config.toml
num_attention_heads = 5
norm = "layernorm"
norm_place = "pre"
rope_fraction = 0.25
bias = "none"
tie_word_embeddings = false
init_std_up = 0.0475
init_std_down = 0.0
warmup_steps = 291
batch_tokens = 32768
max_seq_len = 256
train_tokens = 202300000
dataset = "wikipedia_en"
MLP neurons of a small language model. Each row is named by its layer, matrix (up: input weights) and neuron, and shows model dimensions 32-127. Each number is 500 + 40 x the weight over its row's rms, rounded and kept within 0 to 999. Numbers have three digits each.
After each neuron's rows, "fires on" lists the tokens most often at its 100 highest values on Wikipedia text that the model never trained on. A number after a token or word is its count.

L3.up554:540491512535427525462499547447509460510560492502513549514499454468544489400516481508566493480478543515557504454477475442554456469514530528519494484487412551526431501477477477511518526559489467477425474521475498579480518485516516544588569500500426476476509530470425607543457500513504499557
fires on: "\n\n" 52, "\n" 26, "," 12, "=" 6

L4.up482:589541522490554522450507573541509487448478478455521493496570462455533535470510531526501516465484556484535481515534522553447516527522451490599531424484513487497498502492577507437589456524378489479549455504524490481454469429529456552480477518515514539527521481456522554497435557498503413547
fires on: " by" 24, " as" 23, " with" 15, " code" 8, " to" 7

L4.up245:585587522518440511490453539547460521492493511545498515462425424443474443511492564600492490457450506547475499545441458475481481571547536528565503515518501491512526525539530513476431459450492500459478540509453440517405500526519489541479513506479521503483531490506518553497428461447516530582
fires on: "g" 36, "h" 13, "s" 6, "ds" 5

L9.up510:496518492520531567438553550412562528463470471522497386425483454495531524500552571504528430511565526540511501477482483501510465535531473427510504504424536566559534491465516496460511519536523459545502470530575533577396528509536462528540522542554496489545462500540505459538491562554483469596
fires on: "'" 23, " (" 10, " 1" 8, " |" 8, " a" 7, "1" 4

L8.up231:482595579548485520510546462497570512463553541549527419466489435486523478491421452512525498475471557452481503524487495625500561525548479523505511471480530410496440481524572450490553544455518452457466479480477441481450552533553557475482538563529490475477549505483519493529477514475515495481
fires on: "-" 78, " comp" 7

L10.up21:498598504605518537469503561414562479527482476502513510460495510541513483524448525562501416550565485523516543486527491524485478491521497533427424517486462477484476522486501516513455609539448503440473499495431518523442475465552519500436532475523482526463510520497449524563496533556519460510
fires on: "\n" 91, "|" 5

L9.up391:456472525520555555484427557544499523557460550448529494500436495554544430535449420528468530445509481525543510542526443505520445516497583499513508491588536391500585508489525510491454526526478531508470503460523522483587453499501490385530474549474498464503488484485560496457512475495553465529
fires on: " of" 31, ":" 13, ";" 8, "," 6, " on" 5, "ita" 5

L6.up638:495441555463559495524496519394550494506486450549525522467501524482522479489467514489576474497518487520510537462547511530547501530542515435538500481460489461505547491570485484474434535443429460532528463563476413437425474411520505439462533547548538462469464488579509484485502456582482444491
fires on: " a" 44, " as" 10, "'" 7, " such" 6, "{" 5, " his" 5

L9.up514:471514522543514513494492536460581463466493498522489513530445412564596483519439532467522539437519537548523458499497479472505535501496500450577510532439516544465495488541532540500501476496512476497472480514496487490451490495540508507519499514525496434445494603418539480610473504499480475482
fires on: "." 75, "=" 9, "–" 6, "|" 5

L6.up602:483467535474464472545440502460550419429510541526439441532475474526580480429435547467453551457567455551515518502545486572523448489628486447489526437507523521544532459477491423510479543500449475439491482438448532562548550539471567474466542514476507484465429506487550498539531453526569467485
fires on: " a" 20, " an" 14, " part" 9, " one" 6, " first" 6

L6.up53:527450566574489450449370571452548468490520458515506503487489475546539512455447481474490447485560578574516596483500494534558502473535463505557511492474478487575515502587491459530514538498482474484480479524551529485473491465478510548506526511504462438557467585449535514528530490516470522554
fires on: "'" 14, "t" 13, "in" 11, "g" 7, "s" 7, "ti" 5

L4.up113:458463515582540534510493461503506474564522557493481480461501489514539532502442528519480484531522451549493497529529575526596515541523463534522467493427462532457495607463504498522481511446480453497532452514457515478500510440612514551584519496505567519479529516477544480589506528546425529507
fires on: "is" 16, "and" 12, "N" 11, "c" 9, "ca" 8, "’" 7

L6.up590:441511530498455517420497538481564448470494499481508519519504476486457436495529560491511464475540498515543534480529564535554492485545522435522519414528473503565516507457456496566451492510446442513443474464501480595489568459454510544556466519440524494464440493496482502490465608444527497477
fires on: " the" 15, "s" 13, "ed" 9, " her" 7, " an" 6

L6.up520:458552527499505474445509494426431464425551573493483511488452503516568548533441503598469489463499551585558531497521487506579510507527476422582479487524475521565503421514558383485436507532458522466481422507514505429526433446537516461492521461488564474521465524466542487513504528503504502527
fires on: " with" 20, " of" 18, "." 13, " in" 8, " from" 7, " New" 5

L4.up369:499570530561527517474460566519504436443535479500484395482545488534488469490466497622498495530493464490445492486542459464546541551488511547533428407544530477494457530497559490459462469535385451467490462514494500499458523559590539517566509494453501478483546499448537513544467480467455506546
fires on: " from" 32, " of" 18, "." 17, "," 15, " /" 6, "=" 6

L3.up363:457460533473447514439502442525497551457560585478467465533482428520574474509565497510520500458559490536537492444553499462469506472477498511578470538425507513557602457371531487571503487530461543479465512469590436436550485497498431495519487484530498468487481520432508473489511526526469460574
fires on: "ly" 15, "ally" 13, " as" 9, "ent" 8, "ort" 8, " in" 7

L4.up500:525555498453571493491497482539502490498496565488430379530482467441557527481456506549542557489554505524514497465543533570545437588520518465482531502530535448517482501481552534541462553546460424387538444484499488469431523484543517508487524497460510442479508479471534510524497473467544535548
fires on: " and" 50, " to" 46, " or" 4

L10.up604:503520500502526429464544472537539447493450560489469421487522518462554526533505536556515505406448520495549539500525504469491549550531413468459518465495450517529553517476613484542515442479535474415537491454532504574503549429462588534450553529534547530499466532480505447496485488560566468505
fires on: " be" 12, " is" 11, " to" 10, "ly" 9, "\"" 8, " are" 5

L9.up304:524543572486565480422463526442515440463446465493421528472498471484590499490507523466568438463556526475550563454492480486528486558490427470541546459420542537533537539543450528535559455482513424488546411455468413525496498401512499586557506562517525479454554490480510544540492495490506555434
fires on: " (" 38, "–" 10, "°" 8, " |" 6

L4.up426:503501557543564467512514539428524450419540495521446519502483475500543526468474512495508472469527422517526569502520539553517459496551500427515444497428463434476502437486529425534503480439497500531506479504453459531491550452468589491479540498468547438512533441553522458527502465484530450519
fires on: " a" 44, " also" 22, "ha" 4

L3.up249:513538528465477522394510493467577516471495589504460473543494485524512452506500608488460499512579525536536495553504419508429481574485424504606497557515460487545554537491500436467521493487474527486559519503598479481501534500477510465507479452476534532489533528489517469495455523500512438509
fires on: " in" 23, " for" 20, " on" 19, " made" 14, " as" 9, " with" 4

L4.up222:551509535563533462504452613448482465531486442457490501534484496504533486482446524623529494591533540526519509468566517539558471526507502507538518449463457491423493502486510475483509524493458564450483482452462531572514499530496439503501497446427528556476487467482490578543524514472551542500
fires on: "i" 25, "1" 18, "o" 14, "0" 12, "an" 7, "\n" 6

L4.up277:427477517530575439544440585539462468457486524527454503566548499443526545520377554458515444518530487488527518532477479549490479497545479441555540464498530508507542443511507489453517471468512528525495476531481459552472472454502592533485442553507455444434534474475520538492508557497453497516
fires on: " |" 51, "|" 7, " buried" 4, " killed" 4

L10.up22:594517488438505478544534578485530507466522480511479500494548463496553471443493456534513467470534569453487560422534423543503443556557504473568510424536491484461592520478526485504537534535466551434487483439534492504467509404489528511466492552464530446534496496441569594522480455543456474543
fires on: " |" 37, " by" 18, " was" 7, " of" 6, " with" 5

L8.up544:573509482546566465482419547467437442449588526520467514561532484425540465521500539522557506484507465484529475477486475539527455514502510474595503508522527502598555556514547499503506467496481407459528453448543506534550540475551454593578493597456447536536480505485521512554438495522497518456
fires on: " and" 49, "s" 7, "d" 6, " or" 5, "ed" 5, ":" 4

L6.up403:488496492476540509428460503472489506429531499507518448423543522463509526434518512496474439526482546523533526502584557495567565532479496555455444517438515493546513548546517475558508528548529460447550492510474458471543508409518531575547554462537478420479552507509464410516474451528485468581
fires on: "\"" 19, "r" 14, "t" 13, "er" 7, " |" 7

L6.up352:486523511537550473507472550560487518459556558534480443432458489431513396501485530564483525517494492492470482452493472518465429529502513516491503491573533534508533547502532564468482543419539466415471488452492482497443508499509554527525450502515540503505547519390529522560454512476565524532
fires on: "," 55, " and" 25, " of" 11, " or" 7

L4.up231:544571501525472563512514585470515470471573509462511485525491470455510448382443532508524488482455595475528552457485536453450455468486461487472537442482475537491480443499493471578473564536534480468517501457480459533486542467503474515499579490454513474482510470497457585520500458493565461587
fires on: "\n\n" 55, "\n" 16, "-" 14, "|" 9, "up" 4

L9.up115:506484544482538500472560489545537524525498488513438434496495517488526468445516493520519435470569541530532477464542596514570525556501473475548516496475487492521480536423643537447469602483441539481458523522524527434479550438587415495481534495475544474477460539480460546485448544522401551508
fires on: " who" 14, " they" 14, " it" 12, " It" 12, " that" 9, " there" 4

L9.up47:523523484514557443424521530515530552424470477470485510456456456470570469522481536513420473534515566484481508573493496450529564541513508437568551475533531516542509458557510536461488456497523453460448493417527482427482483537509530521539468480491442483514585528437472511500463543498547487537
fires on: "," 17, " and" 15, " In" 15, " |" 10, " than" 9, " as" 8

L9.up455:496552508518471500523465488371510536484547551592460507498439527433527463479405475486499590516484524525487531496467544563506510560514513472552493491439464550497449468554559544572534461513447518503518489453527488494525471418534487479546489553475464517467505471536432534425491514513492484483
fires on: "." 28, " fa" 16, "000" 7

L3.up555:457556528533557519491514479471520556536563520493447501498534524561568536449518553480506450442493500511559482489493450492517479477484528426540471481467469560560519557437523445511446519526527532531440525470496434521494505525541548486472530481529551513503542504455528580400497526542462487551
fires on: " =" 37, "\n" 36, "Un" 8, " un" 5

L4.up354:463443531474561491516457514528484499504465520563530422515616476444516524544445555450469464558521484499578508517456528561483477494523509434479537475491489460462540437410504482496531477589521490486454481485494460537480499437513481492551486527543498473417470527523440489557515529489542477507
fires on: " |" 86, "|" 14

L6.up401:547539525574552541478574531357505476481490446463427486487502500493456422528529533543456415535518480479462544509499515505513494551570539517581503464467510508463546430501580476451517483558557450514441524471478460552570529525528466508538537499537500534525449518486514530504451466442533494505
fires on: "'" 40, "]" 7, "f" 5, " |" 4, "p" 4, ":" 4

L10.up130:514513512528533572540505553505570500466450430545479463475522513492513448449508501491526487484579477507459557484526490401512495489513471552514409487495471497430521446547532463594503554553467409451501532479493487544491500443639481538510466461450573456460563510480490556520469466565509465509
fires on: " \"" 61, "\n" 15, "\"" 12, " (" 6

L4.up170:544527577466497527473477587480533472490506510470496454438474481510533441480488450549502546478536514511493504515546522504515479535498461400487553482529528516555456524543516488509542523481460492494551472470574495546454452498503501443476538495528554515484488516526547508491464560555531495509
fires on: " of" 44, " for" 10, " St" 9, " in" 9, "M" 6, "St" 4

L4.up155:480564516528481525405476566478540464445540452489472495517447413466597433509528448501533528493509525483521583490516552529522468511504524528523508546504526415520505511525480473521518439507461460424430447490584451513489508479503457512526509567480520456509534553441558471457497549517498429476
fires on: " with" 27, " of" 24, "-" 8, " to" 4, "with" 4

L4.up349:532474518548510570530502569477628443469507551525476491482467510439535489540482478511441453499539505533454481516514484508459587507518483469526464457462479536569470514523584442568453581527461499520521508486530506439481584475483580435547510561573395476477505468470515553455499517535486484522
fires on: "n" 27, "s" 12, "ian" 12, "ry" 7, "th" 5

L4.up551:537443505556489532557540544476524436446540502543566483565509471419508507525546439536500499491518531525445469528555431465590510549529565413508599550511484500537517520521483490498440455548519423497528503432494492449502593455500522514572494553523441499526521454440508481521465495507522475563
fires on: "s" 22, "S" 18, "t" 14, "tic" 8, "ve" 8

L6.up476:537453524504473544464462534529538514442504519486452483420472480513546429479505444482527500457554541506526428526502512545530530507545443472440495458498505475535486541495484477528482598569497509470507495490531459511505468410584477531518485497415462521531539511473490490533465524640522485532
fires on: "-" 33, " arr" 8, "–" 7, "si" 6, "it" 4

L4.up510:451471531575474570488458524463539444481512557467557443477547488463576458498465512566487506479535430562517530537545474517458550474558438501497573489457470512490556486504507447556454500520455491426469476434506543559512495455481546525479520493433492452477517504451519482513471481573524470499
fires on: " was" 37, "s" 22, "es" 11, "ed" 8, " were" 5, "res" 4

L4.up77:493493523555554452453454445480577433473531566536509506506525488482534453512508464497555432477553465531414459516469501514615505507586470495500515490521469499492516575528517460503465520517515467457506477535551458504483457476545583481513506527511536482533585571508448493521477513586446478484
fires on: "W" 19, "N" 12, "ed" 8, "c" 8, "ing" 7, "F" 6

L3.up414:521523555477487481465523517513507419470451530516491525527524505529540550451480529553478519515525562523471511547542457456528535420567506465487581436484485420533531467502496531574593460530529480541478491466504462514522465465484476459530489418526472525440524543528517444455542486504469451536
fires on: "\"" 52, "age" 9, " poll" 4, "m" 4

L10.up373:467496511464583578511488490509566511489465496510536465515438451586527524482517577495536491482514477500526618462549508478504558581508471481445518514448462420521496500515554379519504467435460456493513490499511476522516504444477463531455515553457526532448475537456444561479487549520519507420
fires on: "-" 52, " |" 8, "\n" 8, " over" 6, " in" 4

L3.up116:456501515509490539533495504482482505472508548488546471516509544492609518479416534565536524491515552522515547550547447491499474490512444512491536467481449446510584510474551402518420531530571526437485541473490470471528457490511530525459500491433504562542512523402590499447493443522460470534
fires on: " was" 35, " were" 18, " are" 16, " $" 10, " is" 9

L10.up578:547595519492514532445509471491526487443488521577460509475466462481546473479532506511569456562494534558528484592482507563520449551527478466564547457469418493498486480467548467520462453536505517495451453422508511544492487424428562527521575433492432477494541520510479558575505503476529467541
fires on: "." 32, "," 21, " +" 16, " −" 10, " $" 7

L6.up119:511521480524559526537507460542571421526485504491503464526502470402537555464437497524552474487543531452499508573485537517552506580517509512520550452421492505438574540513521487474440548551526475480507463496517455473520470495555438502551539581498546492421516588463480525567476521511492482573
fires on: "=" 100

L4.up291:582585533524529461500527514506499451526474427503473500462525525457485485496485469448520522434589452551448554544609544502539455548583548437445509435536487390478510472486556484561482586499488515469503472537488475535487474453520542439493569454443585492531527512556523525493465528439551453526
fires on: " a" 29, "\n" 13, ")" 6, " the" 4, "\n " 4

L10.up589:515585532499587517466407543491499514494468500503505468458537462472519593457529547487532476517558512516458518435528525506477496533510435520442429566499472518451556533457396525455563525543469438513476442479473494547396525424521519464474515555508466530518453480513536501474506530506504458569
fires on: "-" 39, " (" 16, "(" 14, " 4" 7, " |" 6

L4.up105:517583502512528482497544523425535533452498479509437475464505472487503457454536539537440481370547507549507540565483510445499470498522554471526510423542462510458512526534507499488406489513449453424462408504465544512539492473546501456515552468439491527513513553501483512502448561445547463461
fires on: " |" 44, "\n" 28, ";" 15, "," 6, ":" 4

L3.up305:544552533483553509412495534468543488495449526555479536518508518514550474428463485559459506523559469486535487497492503480461569507499472453585533512520495446483587538467453462537528501482495509428553470519558562506421516507487535452471539450522524534502510539476588465426475527542565492463
fires on: " to" 47, " on" 25, " for" 14

L3.up430:530600546501552526507434584441508479514497479488463452493518509508476491431434481530529547495525479472535516532521472520510525535542524504534513475540459439513481528469554454524516550531527399524495477486543443590480526396516461517440505444478489509488521528516539476486467502463561547524
fires on: "-" 100

L3.up47:439489555574534506461486525467525538505549491508462468492495516540521490444503554532561479414547543575499450524476417467484444490487584480482497513468512417458517480430431537485455543548461506503413511528501455533473478538517523562536442471461516486494524532500542592537485512520446450472
fires on: " =" 82, "For" 4

L4.up107:581506515528540490410427515431494461446558517420490522397499509508627538457477517568511529497507547522515487504450526555581522490499501519489546479463450497464519519532523513475495503558485504443549531553521548488456520498491499481468548593548572436530529468457518525526531468480490517496
fires on: "1" 39, "0" 19, "t" 10, "2" 8, "g" 6

L3.up587:525458526426546576504484507549448436504550605552490469473434528545540522480483455468528439478544412518493522545605521514528530544581498452491489472512456502507529499493504402554475495529465484471611442512478494536454559461520511460524538503461534453458484449568529547565454550537530469547
fires on: "\n\n" 76, " a" 19

L4.up460:468473552524504580401491478452489545504506481509480437523484489580555475480428510510585535500545480525521528528556466607529533504501433478560537493473471362456478479451508439508496515517507509521447459523519491499490502455479495526477505461513499474449501492416519513498514536522533530543
fires on: "-" 87, " |" 5, "de" 4

L8.up220:505563568461524485485476443443555461502544443510497495462532506484536445470512526555451529474529482473490466452516478443551510583437422505594520524541474468548566514536485481496523461501427454443479458477613467482446470510558579473568505491506498544537467539449558434506483536483509473494
fires on: " at" 33, " with" 9, " for" 8, " film" 6, " July" 4, " receiving" 4

L3.up94:538453547522503558489530532529557502509487480516523492503500499480551504468526506524517507546530505484476486501512476479544439477579512436487570500484509527461453459526535513554550450487485472501533516526431441533521450492563553521512547514535529496398556584527490419489495505524470442601
fires on: "\"" 31, "y" 14, "ist" 12, "ism" 9, "g" 9, "m" 8

L9.up577:514528528470519516523433551498495481522528573602566500486522562528490444513446468611519520504511583534508482505467532435516498542511511456495523526429471494510543408536543523480495472499502467524558496518536436432429476512534440508480522463492488458451526484436472449472417469533516490489
fires on: " North" 18, " South" 14, " Fort" 6, " East" 5, " Park" 4, " River" 4

L6.up326:538434515481583490456437553438513496439466501567479532463579464550554517393441495479550554522484507494513578524530551494540559489481523395561466461445445466536573505553454440536522494493500505468481432495498553448504494423544530529503530476494519508575493509486488574508545521543497481457
fires on: "," 14, "\n" 13, " to" 12, " in" 11, " and" 11, " of" 10

L4.up342:554456510538501509496504524516572430453553522502495559467446474507567462457532449526488509466486534518465443476552438584550545502526478474503452441465474479546441531504575458539406526555497418480472473495522493472496569462571555459507545510533455520470559514476501604522488491485461437542
fires on: "s" 96, "t" 4

L8.up56:498529552523527532485494517501561550443499528515519457502489479405473410470517508526486512514569540445465511472451479609490546567481474525490541516531483461606509485532536525532502520520405501514498464464505501435569536472499500507457529474509407537472528505479506583481483585505497436490
fires on: " to" 36, " of" 21, " in" 4

L10.up205:446482452539531466521535479537536505478450563570480501456516502554495499468428475550465515479571494435519564496504522422574417498521462489589504449491458542564536538433481462530429483453532483497486482475441509443534490467548559493522476469523536485503511482481463490442545507481555486492
fires on: "," 43, "\n\n" 21, "\n" 12, " Te" 6, " We" 4

L3.up17:543484542527474553451462559423534526477556486476483442485475492532491489460522554512560536524475576489533504490542488515508419499553443495534515495503417545485497431501521490528415564514521479493442521496546446491462490460537541518520590526493487509485495534483571519565487471510463494495
fires on: "t" 43, "d" 32, "st" 20

L9.up11:537548534483556551472481499422570516502479490496437458511469451463551498499495477489445527454497469467492489453513554494498515478536500442501516485477523539501546495507499493472501461477462441439476486482522560465496474481617461536516483506536578515464468552485539542513446580524508474580
fires on: " his" 25, " He" 9, " to" 8, " of" 8, " in" 8

L10.up501:535568508500495509525523526432590456460437494511526466444507486502454430469443514545507486506547533482499505470593475511498436526558461518511482484440487482417549495525455495409353533588501481485472539473515493521517424467456497489515491535478569451498508456517521511579532505468570428521
fires on: " made" 14, " an" 14, "d" 10, "\n" 9, "ing" 7, " rel" 6

L4.up532:531587577509550489512488553462482527507538481477503444503528516447523539442530523493520436475517494487473495550496532566471513473525481541559510510498491450507492426433519399524465583522509449541501477473555469534477520371527489573481528479479506527456477497483580462458442518505582482484
fires on: "-" 100

L8.up253:463466511568558550505451505414467501502564577453517503500413497483592570509544519497474473532548462534537548484531508465495564527511470518509445488511464527575496559563534418547485567504466510513525423512480491438522513500499509560490537508487533458424499510432551572466501538444501525496
fires on: "-" 23, "." 14, " and" 8, " of" 7

L4.up255:461479527531516511485487455520557447516508503507472505531495505499502465496498601509503490465485560549454564502463498489610432480543466438518463500479525555511478532424527526491479487557542463486483459525514469455531471530504563532501533576526510493415487572470596473535489438533473450499
fires on: "t" 28, "ed" 22, "r" 6, " done" 6, "ged" 5

L6.up67:541470518446497472506554490515560438485494439538485468504572587470498526451509547471481440469521557489484526497500518425541525465563501421499477386516423537507438467506541480481559487490487517531532418545536473500496526459542559505458593523580486436419514544467489478584490521543513431526
fires on: ")" 35, "ist" 11, "," 9, "t" 8, "ey" 7, "r" 6

L3.up200:485507563488499540509506584497492436466504445514500509542552503537411439503444497486525447541557488540474466483506452418507487467519542471476549495518480561488477542484485511478402621523521405475449518483524548512450452453534498539563491545420456444443485515449477511450492464507490509466
fires on: "s" 32, "ing" 19, "ed" 12, " located" 8

L4.up611:453465545516495489501548536453578532525498506517504478458464567475511441517488504456550507483514593538529541490548495543529501508467475497560491502366465477571450477462488505451528535555382463482413503439515506476440457493542525541514538562510420426466537474525457435473458532541484479465
fires on: " fa" 20, " to" 10, "res" 8, " emb" 7, "omm" 7, "ve" 5

L8.up72:495526545473523511584541525507555480547480558533467460524440508453492478509486454559524498491482515475468536513543506497495577502464521410516576487436571498520429576567528467509519513467468514489453479499462426429499524493545557483474564482544499482421518497545511458489477500474477490515
fires on: "-" 33, " of" 16, "[" 8, " (" 8, "/" 7, "'" 5

L9.up404:480505495516541464482534522434481496489536505500477545524487485454451448446532555522536488514527521529521550469519504516532501539471446527490501510455483500448428528471497511526473532502430538451536511414491543474504489441494504493471542467464506499490557485568481553623443469573556509497
fires on: "\n" 78, "ro" 5, " (" 4

L6.up38:485439549509520499481429530432476463407559515602455445398503494489509436512489488545503529442510514487479464594519517516532548522540504500511520477548495528569455507518467458468408483465418500483500454522479520511475495461500571455532582549478523468485537545471502549545510522586546470516
fires on: "-" 34, "–" 23, "," 21, "uf" 5, " &" 4

L9.up42:519476552505475467502505538534515492467483605428486526532477470463518488495414502545532519479501480484548519524526487584502480472552478508514507509551506531497554538496475489526464481509512412422507498452560488473484480529472534411546473568579452502500482472520509542477493559524492547481
fires on: " The" 20, " the" 20, "The" 14, " (" 4, " what" 4, " his" 4

L3.up577:491511571504528523479537546413460467490482508493461506521531513531490583431446560510504516562475533558464585507550509501397465533568502428511584497531482460510555552510559425511500503505491458512540506427478492412483506439526500530458545529482511504541461505447486487448458487467504540563
fires on: " place" 52, " served" 9, " Preceded" 7, " office" 5

L3.up289:475522518510520521455461488489468436437560589517486535576543554489416471490507564475542504417524425517443453459517526477481495565493509494561547542506486543553616550513547507500495512464569498453515501484599444497563516565493505482511474550506485505500563523450480512493485481517477437453
fires on: "ed" 43, " 2004" 6, "nt" 6

L4.up529:518478527456539492503438526484453501530462543512498508436468450523438472443458502550503571474551553487557540495495510468492510547490479480527526516531507502512519509512527439477445462478480455467496521494560504446448425486469423451514541586509424475504511436529533475429452510461536475459
fires on: "ed" 20, ";" 15, " of" 12, " |" 8, " left" 6, " called" 4

L10.up274:511559504518439435527509510521539480513499516458498561470484520514509500471423464495508529457552471491580505434486503519527444569509459430503545533497468533469553568486499507500566491534480499422472427477505481457449491436491572428488503571480539495524478582419515492507483507556574388524
fires on: "," 20, " with" 15, " by" 13, "-" 5, "St" 4, " under" 4

L4.up435:510505528547526520453515508529523534439469562588535426564561372457499550458499520509482521529465510454498493482506469536526467582582523501472544464506489490550521479506488507529483476546433494507546497499454509499547539479505485520514498531463459528460541505453560542423459497512485496580
fires on: "." 61, " of" 8, "ome" 7, " |" 5, "A" 4

L9.up569:428439521483571466534497487514565503513486421570517587488534560607498462437527474510512487487500480515497478490501490464498563500533486512504584442385476425450586538466506564502490506523485487451518553472543495523434466488494544454457517494566496481462540471511536545511483486435498415558
fires on: "ti" 18, " the" 12, "(" 8, "elli" 7, "te" 5

L9.up383:485549525471496505491471531446554407506548543497436524504542418489565448481487502457471477471458548569584504459462567563483524552486408493548485518467531504487486505474428500451505516550490525434478438597459425547467530430567506510529496497482488522387556476431465494543432527531473456490
fires on: "." 29, "–" 20, ":" 18, "°" 8

L4.up284:501517509524482471471453555518515459576553550489516505505489490462504435493462535462538463530461550498519568495589505561487471442568557350488495518511537399443452447514508455559509515526435522532503517452496515492486454514479534507513531527399513523477463552525488572547467529462483519526
fires on: " her" 55, "s" 27, "19" 4, "88" 4

L4.up20:639469497541477592480405560481500443474542544586554525536547494463457553482516592531565500482494483528471508531512489484503463506489473443495574495453502523568575514503494425542465432506435466461535574465542494526439496492459560497464512540463456410518525489459582486510492542530501495539
fires on: "ed" 26, "ing" 11, "s" 11, " of" 8, "ust" 5, "res" 4

L9.up600:542552507487541523519461474430501476487484520508452532469502498528520496507502528537490514376554516542533558470536511454523503539522462463478531470522375529489609547467560475543568470510462509511489473442519553529512534425494487469481531559502478534463509580491551506442475498461466460541
fires on: " was" 38, " were" 25, " been" 8, " is" 7, " to" 5

L8.up148:559493543468508527557470535477468504495484494476472522481534490493482493522474523581483480402503462499431507544558506500556552601554521499592491466492461521417497455477588496509422449450553470495472414436496472541504471481539521572497524434462546450425464521474451478584445506510450448525
fires on: ":" 25, "s" 24, "es" 6, " |" 5, "ations" 4

L6.up104:533558558531531451477522505510592482504431473516433513525574479481541500471476490478524440447502525476462489495488508452498533522529405464528528431457506461469451578519583493521521466536475497422464434478539493495553479429576441549482523531522497489460473559523578529463510514516434532473
fires on: " it" 39, " It" 22, " He" 11, "ing" 5

L9.up370:547524521501539587498531509526482505363526494565433443464456416525526514482521549492496464443513495535510462477506420412474419565522501460508508482520492550537518530561601523488519527507532502541543505515507484453458512480508481466518593535471573475487448453550505521490471426515519467514
fires on: " |" 29, " April" 10, " 0" 8, " January" 6, " 1" 5

L6.up143:610535537516493526421450538477450537448446471472523442525491442457515519552556504579466494460540489515499562565529454532463520559559527517492491509488514567519523411470551514511461552508512476482484518575544416448398538480514439510529470460512467480474488471450508560495502527558529506525
fires on: "s" 16, "g" 13, " b" 8, " of" 7, "al" 6

L4.up447:468455542535491451506429513477573529536531438469440436556503477449455496496487525487546476476520501499482537418504459469520454497534469495535542488444495459455439492476572514514448478523496498455412525537496491484514450459518543595514588576511432455475515476512517496554444448571445484474
fires on: "t" 18, "d" 15, "ed" 9, "h" 9, "en" 8, "th" 6

L6.up10:554518498483532502403419500474518429429494450513508491397621420419564501445536467486569556509536550541509500526511526487556532591475461518469496532487492490520561506513522517551460452568468450512565508473505511547480532433511515546488529530528551556521521506491549504532501531509514466487
fires on: " that" 26, " 1" 15, " |" 12, " 4" 6, "'" 5, "\"" 5

L3.up405:483541542393425536454457536561496427511460533557521499470512531507440494520455503479529449522528536557463491526520486533573402487546535495555487464496526554503487516537447457488534564496548489493495555481502548578529541452522492500547462541386450419471510505566528539561521482500578525461
fires on: "s" 24, " her" 10, "re" 9, "d" 7, "ing" 5, " begins" 5

L4.up535:472579548492489528432500557479523492474484500470501402443461433515567449508486546527519523492522464532491552471474575554542491453563444496487458547447497452534456506492442434485493548558434535505445464525533474528492532445573412492452495487406539529406509584465411520523466541522510505495
fires on: "s" 48, "c" 11, "lo" 7, " of" 5, "ho" 4, " to" 4

L4.up233:478457520480524489478529563467525432457503488455517524556471447501520459487495475499575565451446549487606535450489478474554446413563465450494514445495413543531485460431478516510420527574461466509462488496511465479532529551528597501448546515531479457449528436465537538501473428510540477546
fires on: "ed" 30, "t" 18, "d" 9, "ve" 5, "ged" 4

L8.up152:550570503432491496493504464508540478438469553480466474542518508511568521417494461511506525431599466505526507470581585473501545491487510525538475468474516482559493493469525459477496510554481494477454512431498501477493578455551455479504541485434547489512487475538541532483468574468490426527
fires on: " the" 30, " a" 20, " his" 16, " and" 14, " two" 5, " to" 5

L6.up288:520520495471515504472473489519514433505530519613503534519529507510454516497491464558557536521530596539515572514445550509481481552474479518521573472513470498504507521546543440477459533525481520533532459529567399448439481464508526505472488544504528522460528506469469591513443508480485508541
fires on: "=" 64, " U" 6, " South" 4